{
  "n_layer": 8,
  "d_model": 640,
  "n_head": 5,
  "n_kv_head": 5,
  "head_dim": 128,
  "d_mlp": 2560,
  "vocab_size": 32768,
  "activation": "tanh_gelu",
  "norm": "layernorm",
  "norm_place": "pre",
  "norm_eps": 1e-06,
  "positions": "learned+rope",
  "rope_base": 10000.0,
  "rope_fraction": 0.5,
  "qk_norm": false,
  "attn_scale": 0.0884,
  "bias": "none",
  "tie_embeddings": false,
  "parallel_block": true,
  "init": "uniform",
  "init_std_qkv": 0.0222,
  "init_std_o": 0.0222,
  "init_std_up": 0.0222,
  "init_std_down": 0.0111,
  "optimizer": "muon",
  "lr": 0.00782,
  "lr_mult_qkv": 0.4,
  "lr_mult_o": 2.0,
  "beta1": 0.95,
  "lr_head": 0.00502,
  "grad_clip": 1.0,
  "warmup_steps": 200,
  "schedule": "cos",
  "final_lr_fraction": 0.03,
  "batch_tokens": 131072,
  "seq_len": 1024,
  "doc_mask": true,
  "z_loss": 0.0001,
  "train_tokens": 1360000000,
  "steps": 10376,
  "dataset": "wikipedia_en"
}
MLP neurons of a small language model. Each row is named by its layer, matrix (up: input weights) and neuron, and shows model dimensions 245-372. Each number is 128 + 24 x the weight over its row's rms, rounded and kept within 0 to 255. Numbers have three digits each.
A block is one neuron, or neurons of one layer that tend to fire together. After each block is what it responds to, as a language model described it from the Wikipedia text at the highest values.

L2.up345:109135110109103123102164136136133148169122144158122129125122130141126143136119142127162155149081089072101151149092146107156142147118149152133118096120115158112127103138079122107110128140174107115091153124155110120141157142121123123074150115125140136118116159105096131148106114115174194127118126164105109107142102112065115087123100147099112145144090177149113087116122125119132127128143
L2.up595:155112095143094124120121149172086162106118095102121138143109139118113139103078125163116119095095122138116117140142141107138147108140139144097146142151130108164147084136142145106150129147175109149090177176122135099162133161127163147098110138143123137129117145145152106141150144150135123134135163121160092151129114126094124114139135141117115106122089107125103167117117135094120147157119
L2.up1036:138085124095099139126137095181121124175142151132118128101124124149169114173112135162112111143187117096153112101160101125100120115112146170116123098081091135125108101098128137094138121144105074129144125148149105102101113133132144143088158105103126165162118154140174088131138125148138123128100120164148071129124116145067131083073166117103145126176118145098121161141135137099126121154148
L2.up1749:155119123110125160095159101168114134127106164101152139108149140172144125130124118151115141150122101125146124106139121117101152125095082105158091168122134110129135081143106126108123100154124140146137162164157172122106116103155142143127117083124102107087104118080139091109129155099114114156095123156101120145140100100094141120121162132107128135084123105113121142109104150111137134103076
Description: Digits right after a decimal point in statistics, mostly percentages in election tables and census text, e.g. 89.1, 20.7%, 52.3; occasionally "of" after many/any.

L2.up624:120112161147153146174138158139142144152157108129136129114148132138165131127121124106132108136145128099129123102145078137174118156102125122157135099134140130150094129122145124152136157107122138117163177106152118145132164090134140119146101081128136154120142116099113090143104088116159150137068116135134183204113132174096153125147096146163104171169123100121158066108127156110086091150120
L2.up1891:101122127105113153131139151144149094100117124137096124118135147091153134106125109118134113079136165140151132184158111111157145113102087149139124121123089155116144166139118151165125084099161096167116088172099164095141130135140137099109099148126157101115141134119101143186138165073107128130108111141166131090146183137078159114168161113124137106156136071112075162127130110132144137121079
L2.up2216:132110137093130113135129158112121116107114121114110117072126123172185129135103135139089080132156161155153129141130167151135136123111159098098120083085137118125120155156132159167148109140110155154180140090132165137063147123124129136118075091128113116128151115121080102165118113154135140110082117142162153129134170127109155131158127126147122090103109099086107158150151114111126094081122
L2.up2556:138118135120103096137099157165148129104110128131098108111127115141161096103111133144118124165149172145154161138099138148107112157132137150154100130151158159135132113152122135181080092132110139129126138110126148133189110123108124127142099123135098171110123092119149138104131167155131090081109111160120080180079127184129124151139117150134159160181153129112188120126140126071084116110125
Description: Punctuation, mostly an opening parenthesis, comma or quote, right after a foreign-language name or title, before a translation or birth dates, e.g. "Amt (Waterways", "Wrede af Elimä (28 July"; also "most" in "the most".

L4.up1321:124105124095119151110139182137141128073126124110091137122065120157136144107147158096092133151113076087125156108144105119098125135139117123105058062113127178173116143110149105154124122148117153132161096143096125127140108138117164145145098115131134150131146172115178143119135095105107134111095082096146152136159112135115101125131118135114109124091127132112129108114150116162105138149134
L4.up2039:120124130102140132152126091120151160092129179111109116099116142138145154140135120152067132110114088122126139124105161144134149105096164132140134109120137129090097134144144115082118131157095118111156109138102156129128153157136112137110096098155113108088123127119125103126112140125139166131099099061182161067138129117084092124135124115159147128177159118117153131136130163166127125126144
Description: Middle or final digit chunks of long numbers in census, sports and election tables (7'26'.7, 2,'035', .'442'), plus some capital B word starts.

L4.up804:100143148143153115105119097065118093160130162119166132101171149119142139172137135138168099120123113114110163139098117100096105127070136099088067102120115129131108092131088191134114149119114145118077132079119156106095138114141134121143128104128141113137161134152099127137118121118126074106129119127120139108124128112117134158172144152145153131134133135149124161105190137133127109118083
L4.up1916:082113135076104131150127125097122167120135120098142125133135108102127133113134109121138115136109123074143145121146121146170099143087144149114123093168113138123081146131147132102110136132113101157141112148138130102131165181164112067140127114110109138107140113092112136135099083182111132140147103105134125108159106159153151141110094133113111098127161157157104139155119121061120135112121
Description: Word-final or mid-word pieces of Spanish, Italian and Portuguese names and words, such as -ión in Pasión, -io in Cattanio, -ela in favela.

L3.up524:075173152140168154133096114131128105120101163132128131108120139096102162117136135117142161105104108114165156102168157103122151154124107150127131099126067135127134140153110093089137113091112137176132137126116106093152099113130102139128099133121116180094097129101117124135100110136096128140173139100136119116091117125124127117168152122153145150095148112145154100113115116155135135129107
L3.up959:184128097136139140130109111094119085104108098126134174121124145127140107157115128083127091117142103139084148149141098139144116136103148162120131108167139177142196099136115127116149151154143132161110109122149164192095116110143116123113119221119132144136120109138098147123097116140154156135112125141141177120115115127201113129106086118079101131127132122125086125153108159142111126161097
L3.up1040:094146130098153087134131118106162129170101158134128123157090073110114137106139155086138104084144182137125131128162144122118094111142128169114093153157160103167107120101140163139123182096112143166133155095110139101134145097156152176136103136073150144133134153139184111099164114147103142124133115109111169129151139148124128153106133132149138168179106157118148124117106147156119107150124
L3.up1614:137132124121105154118130129124114133134173113134135130140149135143165123143164083124119167112137176147116114137109114098125147104136118136126161150117100117170094170146141097153163110131101106127127125132132173166120134122146112176114137128103098107144090083101113129153129157076157118141144128171120121074114130109147177139152084163155167137104117100120112141118124156116121099144143
L3.up1847:126143178095142107142150128207107121128169107110095137115169165123149111129117078115168094094131093157098109161160126113127117126141128153118132153136141172156098132107149108158119145075093181157165147152132151107135121136194086149127136171144125136117153179117121130106126127104136122120101125131120162113160109111091171146115133099144140127176108117117141125156116168133118130045143
L3.up2120:094127146130111118137115108126100133061133104120117142147151103113145101123109146176092134107144116150138140110098121138107158136109144127076131134149149186147132137143103140146165151120136154181138144146187133107135106143102118099110127189132101141117173145116142101144130123155160126113113131123135137114142134137146140179095149111101126142129104093132100147109090144155125080121103
L3.up2334:125091133146098114147136100128134134127118181147135138137107158140086136111180115165160157115097071138110120136110161154084145094113149145142152138123108071164147143103131114121131133126117120098126102126166183105122152130150198094144165156145107142109127155106139116154145126115120101133124133145143138160151145155140105114132097101098120203098131166129146140120078159170098121159099
L3.up2531:148136172121135143144151087092135156144113182142144137142151115121154103112104115140105121126116096149165167129132109119116113107071079180097135109135092140130127116146149119138157136141116126124087107102105138107160148115141139110134133110139126108077102151097175128121107143108135056159136152110123106114154119115138135140138144122121154148095143091136122161130157145129100151119133
Description: Line breaks right after the closing pipe of a wiki table row (header, data or total row), plus some cell-initial tokens such as 8 or Pts.

L3.up1252:160123122077101142106101118200114119140153112110126175142128104147100078167133103132120154170167156142109128199108097101127113134141104102153130161095133185077134134095149149117068103134134135169144135102155103141056154137144131122151134116128161126177148104086139138121112087122133134148115154119148137117118158091094145128135106140097142083115103113118138131130123163070131118127090
L3.up1337:102108092117135096082094180118133132118106136114128118117141133139147123143144145087081099117143139156191129128081163166148115151135119143095106129123123112106133172106134152162113131153099124150133155095122134138114119143090168127132087145115098115120116126118141107135154155145135093103056098139171090116107126170094123126148119116097121167166129140101157144131108156085105113145116
L3.up1521:160129137134107083141146150113132088115097135142122157107119098136112103137088128145153089140109149089119142139158149178147121083183128139133118148132092139109160162049168146146105171087127100156128076127084109085107147153115132107145149125135116148137083155126182177127113107123108121146122129101155093098083120104139161161166082187128165158116102148123107111090135141083120114109136
L3.up1623:149109172150099089116086128110127145095105127101126102112149143099115105137111121167126105127113131119168111149134134126142085106138129103135126141103142105105117122128106167130113117126082197131108137074124119121114152123130119141108095130119030124130126130146103160155079114125182141107098112127152104108131178112155132141136110123134082131120085133126112105134117119138123110118099
L3.up1683:135105156125137124085136113174153101121107110118175094138087129128114083107115148170143087145157089128129137131107098131145103130105167138147129150162116119151138133159159127136173100110133112104118116098153097161134144136171112147128153163150119185148142148115125063142103113114119081161107110144127099117128115140084140160146156131121104147113117128149146159132103154135100115162130
L3.up1784:168115128102108152105102165083118147143123141099109133127123130122133104101127126149085114103101130140114151163120110129150122157145152061125144097148146123097149114109097144163103129070142099117124113152126090091132125104177133092132117119173109149126108109126102117150135130143109140150096157135121119069116159095108081143157111121177120121134141133143171154112092144112137130074130
L3.up1865:136109099082134113101136104114096131150142169121150110176135124122092107149073097133108149132154134162092126130144116128138151162120113143126136100166115145155148089076159145118129155163141122088136121108150135124134141127148126110135126128148126096072119141127161154141141207135137136113123103131109137114145104117165144154143115095158119144131153138142135107115128144109067141121140
L3.up2012:142133108097156076096075128089081133149112118111144112097105093161150097142113095141100161096167116114116119128112144118143147110105133138091111148173178132092132118122141152117121089156099130101153143114138155111143138102133152119133107105105121138125167148148147124094098156151152124158115101135145128101150146097115128131131121112128133139166105226115131078099119124090112129074112
Description: Function words and word-final pieces inside German, Spanish or French titles and institution names (-ung, der, y, des); also and or comma joining English nouns.

L2.up82:117137146159127156086107117110124104128122101113140121153152134114131104124093046197154084118139098144084124131136108120140123132104149112122098141167136143117109153107099163109114172119113107084150117124165128105146148132139113192152180201135131085171123108137170148142119130134103105149128102133123141122130102131157130108163118094122138105100091105123117095205081099116130112134117
L2.up785:132163122134128140108119107151068098128141137089143107160111132123120147145094124161083108133151139145154136138165125160133128174122146140112085098161139106130074179086105082134134120113095094165095147157151177091083119105156133165144117151111154127180126138113123143164100147159122130118111114091110146171154126158128109057148131127121078141133102143139115110120068096152105107149123
L2.up1381:084105168104125140148118139115131123157125161111128162158197112122175143135150117127154139119140120093162091116173103148078137166125123150096131114129127160112105105096119079114115147116132156140082117134103125089108072137127135170095115127090091103155106099133144144102144172121130132117156113119161145118143110136114122174074136117121119099126105121107143119117144113108111102132097
L2.up1931:170103126130140130143116147132166115133126125158155120086150117116096148144156119112155140138114133111147130092112065149134099128096112092119091088126114118107119126110133114182146094110132091110115101143099158149075133122102126124130140113108076128147138130111115111165084106114170109158099140127148111072102119135133131067174180171119096108089150139153119145097115107132101090147165
Description: Line breaks ending table rows after a closing pipe in stats tables, plus commas, and, or semicolons between items in long lists.

L4.up1220:123154133125096141091143146142106165140133105107145085120177154087111181129114136115113107124111119147150154146134140089091141177166119102134126165154107121126159140133108147162135130118091133119108118136135113154127158171150204164084170109069119107084104132109146077151079126129107171103117115152085110075091141114141136137171145124080136133137142143134170111112135108132118145125127
L4.up1645:144154132136115141110169127148085152160131094100112130134149105149136111128076104125107107104128135133092127148068135148150134134074095086154090147137186183163146139180121112155127157172105148096075158111123105113082133148134157176096138157104117087124069135089113117118123134182141144088133105109136122097100155125129134136126123113107131153163126125118140127089155148157136147114120
Description: Final token finishing a date or quantity, usually the day after a month or the month after a day, like September 24, 28 April, July 4.

L2.up762:113128144123135140136126112142121110133170105140155107100125148135113176074127130108166122121130154113122135147165119129165148176169127156127131107114139166135140157140147135127156159111112103175102152174116113104118142153117128108108105122099111091144117123141145092135159127136132136103126112117081149112174157081141127152126127128119135129092142109139174143162137167114152110117104
L2.up864:115134174136121106110142080130132123141105119065144138095089129151117116096128115149162160135114099113106150116117107118130116153167140122115144130131110088146097112109085125143130098147143154165121125168129097149158139079160106141130091096109128112140150155132156112132131154116135113097117080102103112097129089132181166110154085142122148123115123173143124129111170146194149127146150
L2.up1878:132129098142131139106132121093121109153131147120131071139118143181150129084139161125145119142160152117139131115148114160132106180128137112155131134096148146161110107129112128085128137141102115154137125165129154114144174164135140105134151075078128105146125188095145139127160155181145098106092167128141117113093143061163074138146135129131124114156134145135145094131090140117107103134166
L2.up2274:115099111130148134124145140102164152105155157127126140100119136124111136111118104092135098151119113166091145113147098124159177112127100138133098110127120150120161161128135147083131139164134118153119142097142111089148138176119153116145088129090124103141132147120108128148153099119173137127113140142163110072141170149128122137103137147106142143095121124130128130134120152116121147125174
Description: Month names after a day number and the comma after "Month day", where a year usually follows, such as 22 March, October 26, and in July.

L2.up1344:132170163125136087108161117126103143081123125116140127121135131114080134158158079146080128142167177140078131129131116125157151137176136116130150096108116154151128159070176132115153111115149113186144147133151149134150135125162085143135140154118140114108206159122172135137153088125101099122146136124127130104151150123148142164102118111101150100129153153164131147143127172090117154101102
L2.up1628:104168140208120120112108153090127134160098135169122113157130123101107117155092124110137142157136114177069101136166166087135155124142134139077158150129113129111154136120130137103117089079157115164151116147065164171128071151159143157135104096129093157170149157128081104126112115158141128135133140115135121114159168098150104108092140152149120060129118125094126109166111126115093149131095
L2.up1911:110140083147145148085109069135137114136105168087123123142120087157099088146218128141109149150135127109117144109139117166136126075128106114167109133143109150153121161111155138088139152144119090132162159114140081114150164131142105110141158144130141121130118146153140128137140138142121116143162102094106138110096129099121137093136152183130129101102103119114140132107113142156090165120122
L2.up2140:130106100138154150135123067134104103148113102118150162143156129114127111179129128097127118142169132104137089122116138095100114126175113164081207135161148128112122116122100174132165093111132141111109146121095178123124124097107095123167117155106071143127179140130142151133126157105126126082147164144094142111079127070167086149120194158093104147162114134145103148117154135097107111110139
Description: Modals, auxiliaries, negation and infinitive "to" just before a bare verb, strongest for "would" after which/who, e.g. "which would be", "may cause", "claimed to have".

L4.up403:126145138132131124128126135100170080116105127150124137150150108159083126129121113111110164156123131143097143118185165115139146156079187139140152142110121122100119110133128095154105125133156150123121128101090131125079156148127110143114117118146150169148131164131159124128109150135144129160134119151106138083164111121120114149117140098133095139135126097113073170152135126115085131129129
L4.up1230:147134141105141086165129101128148102106138154149107075140158143139139160148136148077118140132130105122127144116117137122142129135140153137132163157139100116114119143116161129147170082121152108124148161136123165122145159134138122183159072135126114127129107086107170135093116120153141122095140098108123111121150071129139134110151123115147148091139123155091076139119142133152097140110096
Description: Middle and final word pieces inside non-English words, mostly German titles and foreign personal names in lists and tables, e.g. Erfol-ges, Schifffahrtsverwalt-ung, Lund-gaard.

L2.up44:148112119130102123106162108111120097130139127134180097131117130161099158132066126140120156152156118122123118118120135131148157129125135116133102123159143145106143135128149092151100124098135126122107149137149155077115120109127089124117080152161140140113114057141148184090128121158143129136107133100215157135109127169167100158081116135152145117120099067136106120123123047153087094139135
L2.up1523:108116125137147194165121127155122130146097132124141112126131086085131147149109120085094115136081089123105149148124109163146158107103057135121142141153111126124147140116175143111184128144124169135123147161127067144104117136082123133134096146133136137113158146139167085105069163146115079097143179127143141102128119156137131120137140067119142125094102145167121160112172159111117130122119
L2.up1722:140104147135071111087143118131131071118151127123147131099121100084111138199106155140074137119057141153119066120144141141128111130116157139087101108129132134127128102149180134134134074137117147106100128144145121151161151089162126154118120131129106068151154095119091128113117126108137123117126118124131141168116095154138157121179167111146123131140108116130103133101141096112092142121120
L2.up1936:148098157091096151122111124096135088101136133100122154106114098105119119103124126153127125144128107102114118115152132112109130136163159175138102104105168115131158092163169141112118140124141121153098120137141109116142163127111144130161120110142140123147181112166134083169098108124131091159120086132142149139113126166117186107129123124143113130103124097125105091137145141106129116124160
Description: Nationality or demonym adjectives like British, French, Japanese, often after "the", mostly in military, political and sports history text.

L3.up483:130152135108113141131152157142158163109134123137102151156109101104129145119152108119169168143156116090132086110150118135140144116154162115142159108117099083142128104123068134128157101139092098150111107123134190104127120094163109132119149140099074130134108153117092158101125148093108095105122156120124095086090129160129078106132099142167144146084145113134160098137146139147156171151131
L3.up1413:119080109117136157123114110144101114113130106156100130105172119113077158140101109129135120127152115113153115130113147106118132117104149130128125098157152075125146158143135184124141128097183110112096166168107128178156117076125139125074139153116145120104087116108112122136175101098137134140142140101125126151118146166151136106161145099141123161096123103115097110130129144157100108187137
L3.up1447:139126160123116109124126139143137116081200132149154089139137140144165178145154126123143155115143077096090099124129074124094141142089131133107145145160136121142158118120154123104138134136129145137131130125113107146131123172115177106120131129163149142146110157105149163144140099130134104080107143149107113127139103181124128128119086121138137131101136127118173169112172112116125123126128
L3.up1827:117125125119129142152157097150125148118094116129109124145139118102147141125143177112101134139162118080136085105130119133140126181076144137128162143124129162127112116132127093153175112113134133136131164145141133125113146154103098122112134122109101154122131134098106141101165129100114180128132075145102123132137147110117101087108114130105091130123145159133107117097089129116092119106110
L3.up1833:151132141107080140123120137177154146079126112132080118088136132076184139138111155103148103070125144128108085145146142144124124137131136150116156117098135101122129133158141106140136133108091082142143101109206089144142140146132092124090175160127123101099137116148126131159115157135135117097135104138083116138127127097138119170132106149114099109096137090120152084152094102145175126123129
L3.up2201:143154119128111146111133176158129136132147150109151140164104097129139149142133108126126139137075106117149168141157133093103143122147147103107092136156146101100128089145154136131095110164166107108144121148126149146142117140067181100113140141120118113108110159148103111031154117105173159120106129139152167112138136174113135107113172127110132101092075157124200123122102138188056133138109
L3.up2314:134106136097070127110144144159112100132181144155146115149158151134119117096100141124175128119130125098133088125185093128125151125148147079156130148104133090142132077131115134113133107175113138119152153142145150132173141120166144130135143109089138113156104139130093104123161129120129181152139125102116138157121090121141144180073119140094152132157144134123107139155128167124149127106147
L3.up2553:150158144141121142132142115145144106128140151141125133159077119110104106114171122145133120132166152087165093157167184104129107134125133102116109109128152108127134156129130144125153146162128094157137119086130156102160075139128126144117156128145120127132109106081153127158136105119096153167146117116128125155097171126142106140104143148081133109090081103086140115093100175130127147161087
Description: Digit tokens in numbers within stats tables, census figures and infoboxes, often after a comma, decimal point or table bar, e.g. 3.66, 13,723, | 4 |.

L3.up450:118151094159083076130064110155174160142160101158096132161117121142096155115110150159135116122125119124084124133133127090078149098055089119123125093095161114147159098147073092161132137147095141148062105100134141140089132144127123123084137182146113100090128125091143126159134172145145138113118132075128131116153149178145120136121125149112134141112098148153135122102065124127187126116118
L3.up900:149141133116078160115107105136172114181110114100118148130096137101143125132140156173122094120096112140120131140119130125130119136147118094086128138180101149160163082139115139116133125149119070150101106146111126110099133150180090133146114111084182150130146140135094160146124119132134159121129132127082105130137153143146103113108099107154115096116098124149119126153105136147151145109142
L3.up903:108133170107143137153119092159117140103103135117149154115118185185144118137140131133124143183113089044115118088128152137144122206102118096105114114110141122147138149112119118107147069137105087095118156127108136130121102116128126103150099150142141142145149183132138133105155164123139125108151136079109068124136118124148104121127121104123136108127131115068137137111084127145131150147153
L3.up1108:156114142102107156164132106132112123111140131151112136118158110106090149161144143176137137086088112100143115143165127133118168126107134130078150148105132136145136172117106097098109107114126161123172085116127106127101152118147173116106090083098128104098124113119062113145140181090093139113106099179070102074123090142133129122078140105127109110099129116111094126140099118108153170105137
L3.up1272:087131147114095098101141142157165159110148122126098177140094114141114110134117109142102140132159120149087141119147137175110141118123145145141126118122125153140133114147089129145131159172117158133144124118137158125138111142136135134141138113139131155122175152090116148166147129118106159134173155119108101107078133099168126128119192126144134118112119111110114151090110086123146143094147
L3.up1640:128103142123093128130141121094117151098138154106094160122160144125115102134156114122115107089123125151140157161112148129146143093142185113126162110144134119204092134118094150137147106142144163173124108118134159090128127095129131125101083148117126112115168136115143148119128148138177121109129122139170124144147118075120147126077115139166117119116163123150068108138125151080122138108158
L3.up2032:143134092134162131163121113091132157150158113098125146126145116164177096140127178110108078145120150109165097127129107092124156119111118121117135148128143124135112132147119131073139094114187092166108153140109140086126103101115143126132115117137113139152137179165136132140143193136147141130140140111156088162165138058156153136115135146151096134116140100129131172089115130082149134136106
L3.up2426:136104139154136153148090117142163095058125081124138117163092145140091146165141143141083136146131089144142132110098145136158137124153088166100158137112119102182126138119135122141120114121116140155147130143121104083121158069127132153125155100120114111144154141131166123095116096091170136148138153132150112127139143102098159113131074113141105088107102130125137129123142108123155142133117
Description: Function words that open a new phrase mid-sentence, mainly to and by (in order to, won by, by 1935), plus modals like would, must, will.

L2.up106:153103140147149141102094140116147103105129141141130114106198110163104142149174120113148141132140156145112124132152113147142129144105097123101117121126154102130127116178075106067153102156174129110149111119083148117099128142122142114089139159168089101120116149136159058104143166131126132124109133134142152153138120125117147128126099095127158125119101153098128150188117159080148162121133
L2.up559:114142100095142140142097128137118118148171143159108185095178089115141143124138134108162135144157116135132149140087134128139167138128118060116159153146164158097140169087119159118168101114144138119125116128077148125151125123115115125161110151149139137169137151139144102104104137113100133143152119140125155152116077097105151122093141095126128156161109175110132143129128128120133147110153
L2.up696:138142115114083082103117130157137114107167113094139146111127119135099149115150146123072113117111136106143100139139152119121146145096128106109117134105154165082139109133066139186118115120127124138101152109171166144147120119145106149160121114134134089107138096095129110134121145070113134141135109124168109136100109139081131130105153121124108157109127160058106149129145113099105141159132
L2.up1336:119121167117149171113066106116179138121153119153120081102152087115067145173095112136131139156122092138153094133156119139115164127107088146068123078132107150156153134103146093147119155121152122135104167154152128171145154126124164112110159139170109153121124126118126159124079141113149159121128165133122179139152122127123118106108177134127107154115141154115076142109158107105115146129109
Description: Given names or their final word pieces just before a surname, often in tables and lists, as in Horacio, Michael, Sándor.

L3.up578:164152126105123137120146077187146174090108121114137136139125074123147151085117163124133101086176125153137129138166130132102116100146112114091160117128075109107140142140126104127090121165146116169151106084137132169144110103093139133127117118140116096078107105091119116124107117126097135124129114110165080117175164083167085119109131137159151154140120141129109125126142127139122135150156
L3.up660:133146130098141098117082147116151132124154119085132152134157107066104167127120122117107086116141110143126113152148123161129134110114156129108129118130078093139178123130123131173107138132148097110131101122165161163131117135134190169134097134147149115046140143125121098132166182133114152093119117116178129150143150121086112149105111158104157144122081122102122135128163098104124156147153
L3.up742:159137132147152088116125129138095168156127140147085126138138137142159171095119140140094169140155150157149108168125160114093101162119113128078157141132090109147153123192138110176146158132137137166172145160166136124116122082129132167157189086138133083108161125118132109148129116121124133086135112141147080150183167132113114178136124130149163124135119121102149155148125079148127107117157
L3.up832:137111165137142100081141104108117142159146112145124148167107152139119094120129133109093120097129108099109143093154113149138151130154132163154131159114165145153127114170094096128131094087142136151123150165172127122108093120177149120114146093108086133089134105178120094155129114164129124127099129105144131155134134139124131118189093139121123162097123143080163172176144139119135094149134
L3.up911:117113156117165086102154127120158092137157136074120106146108107137152113111138122120148128134114138127129123167113122099132132116135102145093139158128141122120128119105122145162120145116140125104117151098144114120117171156157142134078095121139125161091090171116135112149114142164126134134146167126138109118130093114119121168146141151162111153136119138122139134179121108126085088134143
L3.up1909:105076122121153146112108113133144143135131146148143149082111138120149080122119100129127126147150153106110130154170107109151136154174092117147143115109116120092138087120095147101130093145148096100115157104097161152130156089131120109134137092128170118118110104136126139114115108157107125113128135097138128120106132124127107156119099123118109135133124169096134155143173155127120110121121
L3.up2062:132142160143128137090110178111160146175139146097145130135115173160135170127134113128129129144158148099105076108124129172137159135124116188179126076138141152127102127124104117155145117113161126137115170203124159125110138102091137158131079180093109151126103124124150147130109129173140135124139185112137117152106151127144104089136133131088100157107137160115117118133162128156112159144124
L3.up2216:137169148195098130124121110184143125188123102146128143105123132136116101170081110132128113113164147133130129100134140143090107157134113149111140154075134127148120105127135144166119116127111145132148093116121138102129137136137129110066154166118119133130089149081131142149112114143101162113139153119083150150141113128164127145114114103122140129141154127097141122124093168133151099100146
Description: Month names written right after a day number (5 March, 27 June), plus the day number or comma in US-style dates (July 23, 2014).

L4.up1576:151138147135142174146145144126105111120119153157118120118108136148111117158116111105104182127136143178163139185171111094155115119117104139095145157139140125076134125119140118145126095130135132139094137142134176136129147125141152147153120135091142160115176130141152141150106092142148173142154139104115134129135118131159107153137126124146149101106087131095131145061145109103139142135104
L4.up1775:159145130135135123121130136109126133162109146131152157173143114137127114170185151099129119136148161134167124123104127107145159118131137152169164113139108134129100129116125184118150085115109131095109160118135154132105122089119088121161131149119162147112182116118159101150125162140139124128179171083120149121139097111143097135107122133138153125159123138075126108116144140109101140157119
Description: Fires on words right before a bare-infinitive verb: infinitival to and modals, such as delighted to have, ways drugs could affect, would be better; also adverbs like also after a modal.

L3.up2:077116115170128105102124136156131125130120119106152126137088130097160135107150144140140149116130091115091131192131110119126140196105069129099126196114112149161148160117147164146125114092128120135110138146099128117115105107160127139102122115054148144125109086075145207130149113136091112113116153104134137140151141123162125133134116093145114084148150146111112139127127149130121174135103
L3.up289:122144137123093157118103153118098116129127163133155134149099140127138135129106132187154105105130112105118106165129122114107146128080137136109082157117114124123123129154116144124086144145127138157123135147120121125087131137119097137177096104118113117188183156124138126128094121127170105143170099123118150125097134115114142107154099107126131118149098161188097130102106144104119125142092
L3.up866:109137160119146146097123150120129116146118137124130140128133117101129146128127113144119134094138104094126157154141149190146132150065153152101099163104158133129076110118080126108097107145112146147125173133093130087102172158103101163188085097127122115150156138113131170143137140108147142082120086126150140117146134103119155100113136070081107109127114191112088197141150128128153140149091
L3.up1079:127137122110147106153158168128125109129128131106118114126131132141163118188063171138126141128124104117114141144170144153144134149140146144110117147149137114133105117102119175104136059124102136151153160135122116113083161116111116131162093120115127107116156119086133183074133129128133093109118129169151165160110149135099118118097112113116096114110096123079103143124138148100116131122110
L3.up1189:119067126159152139102134159160127134195141118145105131118127100148128127160118107123111131039144148120130134116165145097123130126115103064086116144143160153116095115143102104148126135153141118155128129116091111146163133105109148144165136149130148145118172112112154139108115137136138162087119071131123101135165133129176150127112140096112145096142101160079133143185109155121140148106106
L3.up1634:135129128147115101066083112125136160161132127161083134152130123138093120109154151131112086096150118140108052148078117145134138092143202123128136118121149142172108135113148104136128108118103098131139154087122149095133086128149132147173129127130111120161117130126110144077129159167122128146130114154157115114128112131128083110100143090130080127115093079112150136150114108149145121107141
L3.up1676:137131121119121120119118127128114143130111166123139135136145136175153152146127142115133144081121081103171075194157147181136103128062135133097092146123122102134145159124139139121143172110098150130120148107120118091112188159082100106128121113139156127153127201093096152082115119142139130087100135138114126132153101106172114143156078103100102086118140167126135134121137142080134107118139
L3.up1920:092118123096158123120146131104141136117105142105135145135127155114127074168091151100132148116151142125093105164106161114171147127078109170112082138144141165154054134107118178106141090135077111114121134115122137121105117127110092117183100113107149156088111163099146132070131134139132122114138116127125157122074154188165103145139102113112122118084111118099106113135137149132144120115103
Description: Word pieces inside non-English (mostly French, Spanish, Catalan) personal names, place names and titles, e.g. Saint-Cyr, Domènech, Ordóñez, St. Paul, Universidad.

L3.up16:130096141098104141136153159141107107129110128098141159133122079156106112087104124101154158117145139165134135143132152146141119159095106112125081152103135150114125190136145101139155147096115133162129106150123126109133139150086132143100130081147133105132170145175144126128088133123148113110202126097134130116108140079113137091154151136157121133157105103103095169150149134144109130108137
L3.up221:145141141126110101126147126137142112098116134108095162133120140127155097105072131101144121105116111104180145142113164130132115096138091129084125135111161140137124132069176159125131103125075088136139141141151119100094159120103118136136157098106121119140161138153122144135097130161093153132129141181123106149100078137143139117156152104110106174127118126140141128128164136143139084100136
L3.up565:164138148110128113120109190121159139161129149128131133192158119105085101100136093113161119125132102104128155148139123129138090132121089120105091134100112138129133100098144133130143127122125123137104168098129143125121163136114115110147115157143142089143146127137155152146117117085135138115074110133169087134095135104161151153125112120106109146092105138120160154163142103130125162155133
L3.up823:109130140145089123126118124132095155112134146145126106159129146117101146121097121118150107104108096132113124122092136175143152101134093164127115115165095161126150126091143132139085081148105114117117148045141147101116100157151110141115100131101140150121124166120160116107127124151134170098122082130134103129119109150141095122117120123140122133136109116092095111171138121153134157140121
L3.up944:119149115114159101134121142106116134083124116098114106109131131160138111159097135145116125171148129163125081108111086121115142091095150120115149166145139144148176115155105147140148119161115155102112152119149159098115115106105152132165116175140116102063191145138119111100098130126130108129103138105117127103166138116102181099104154119154141138099131133122114105091100136140123130083188
L3.up1358:139157146108110170189124181133088123125101157114139119100109117157099135158109120096171150137160095140092110185151110126151127056170127146157108166160134113118155114139116147139171142101146135125098120104185111085089165084137138107101143167133115139129115131101135140130119125153170125120086116119137136144191115095134093090133131122152125148139099172158073135151135083139167100145131
L3.up2200:108131139129131155134089103099128189139154148128123094124132126164117135128095098149126126124148132135125115124123139170133135162136085128147118117089126152152136195094147104066175142160109141158115134173074144089132145163099126129087097143129126148137151134135110127131118178127156146138088077138103166117129117187165117102159160146100132131128142149135148133139107122141131115125126
L3.up2558:135114116113165151126143121158141102132130109140099085125103080121087148136141146154117091138134097133170085131117116109144119108163142153100183113138130126128100155149116132155155130166094165151147124113159127162140127139152146114123142119117110111117133140094097114187095130140125152120110137141125156136095118177167171136098174101151145142095096118133087115105155127114086119126160
Description: Nationality or country adjectives such as German, French, Russian, and American, usually after "the" or "a" and modifying an organization, army, person or war.

L4.up720:148135067126121130166122127120120155143141144153131103104129129101129150143154144111138086140083116127101136109127133137125143131138149111133097172096112101161094101159102115176170113145120142189079106114168111153122094113168126171115115178102186154135095140163155119180132132119138115106140124130116120110108169114118111127145111093126136117131166163145116154121137148189088135143136
L4.up1234:161156142110090184160103115149120171143126149109147129155142126128127114153125107124109126128118124123138097139147117128129149121117128125146135122130137138150118114131125122140121171138140136179110223163147172140139102133143104135136103130092111144120101119077138093143110175138118140110123124168158155114126134111178121167141123089095100117135141142147123108118137136122095122132112
Description: Newlines and final pipes or values closing a row in Wikipedia tables, e.g. after an empty last cell, final stat 22.8, or 1–3.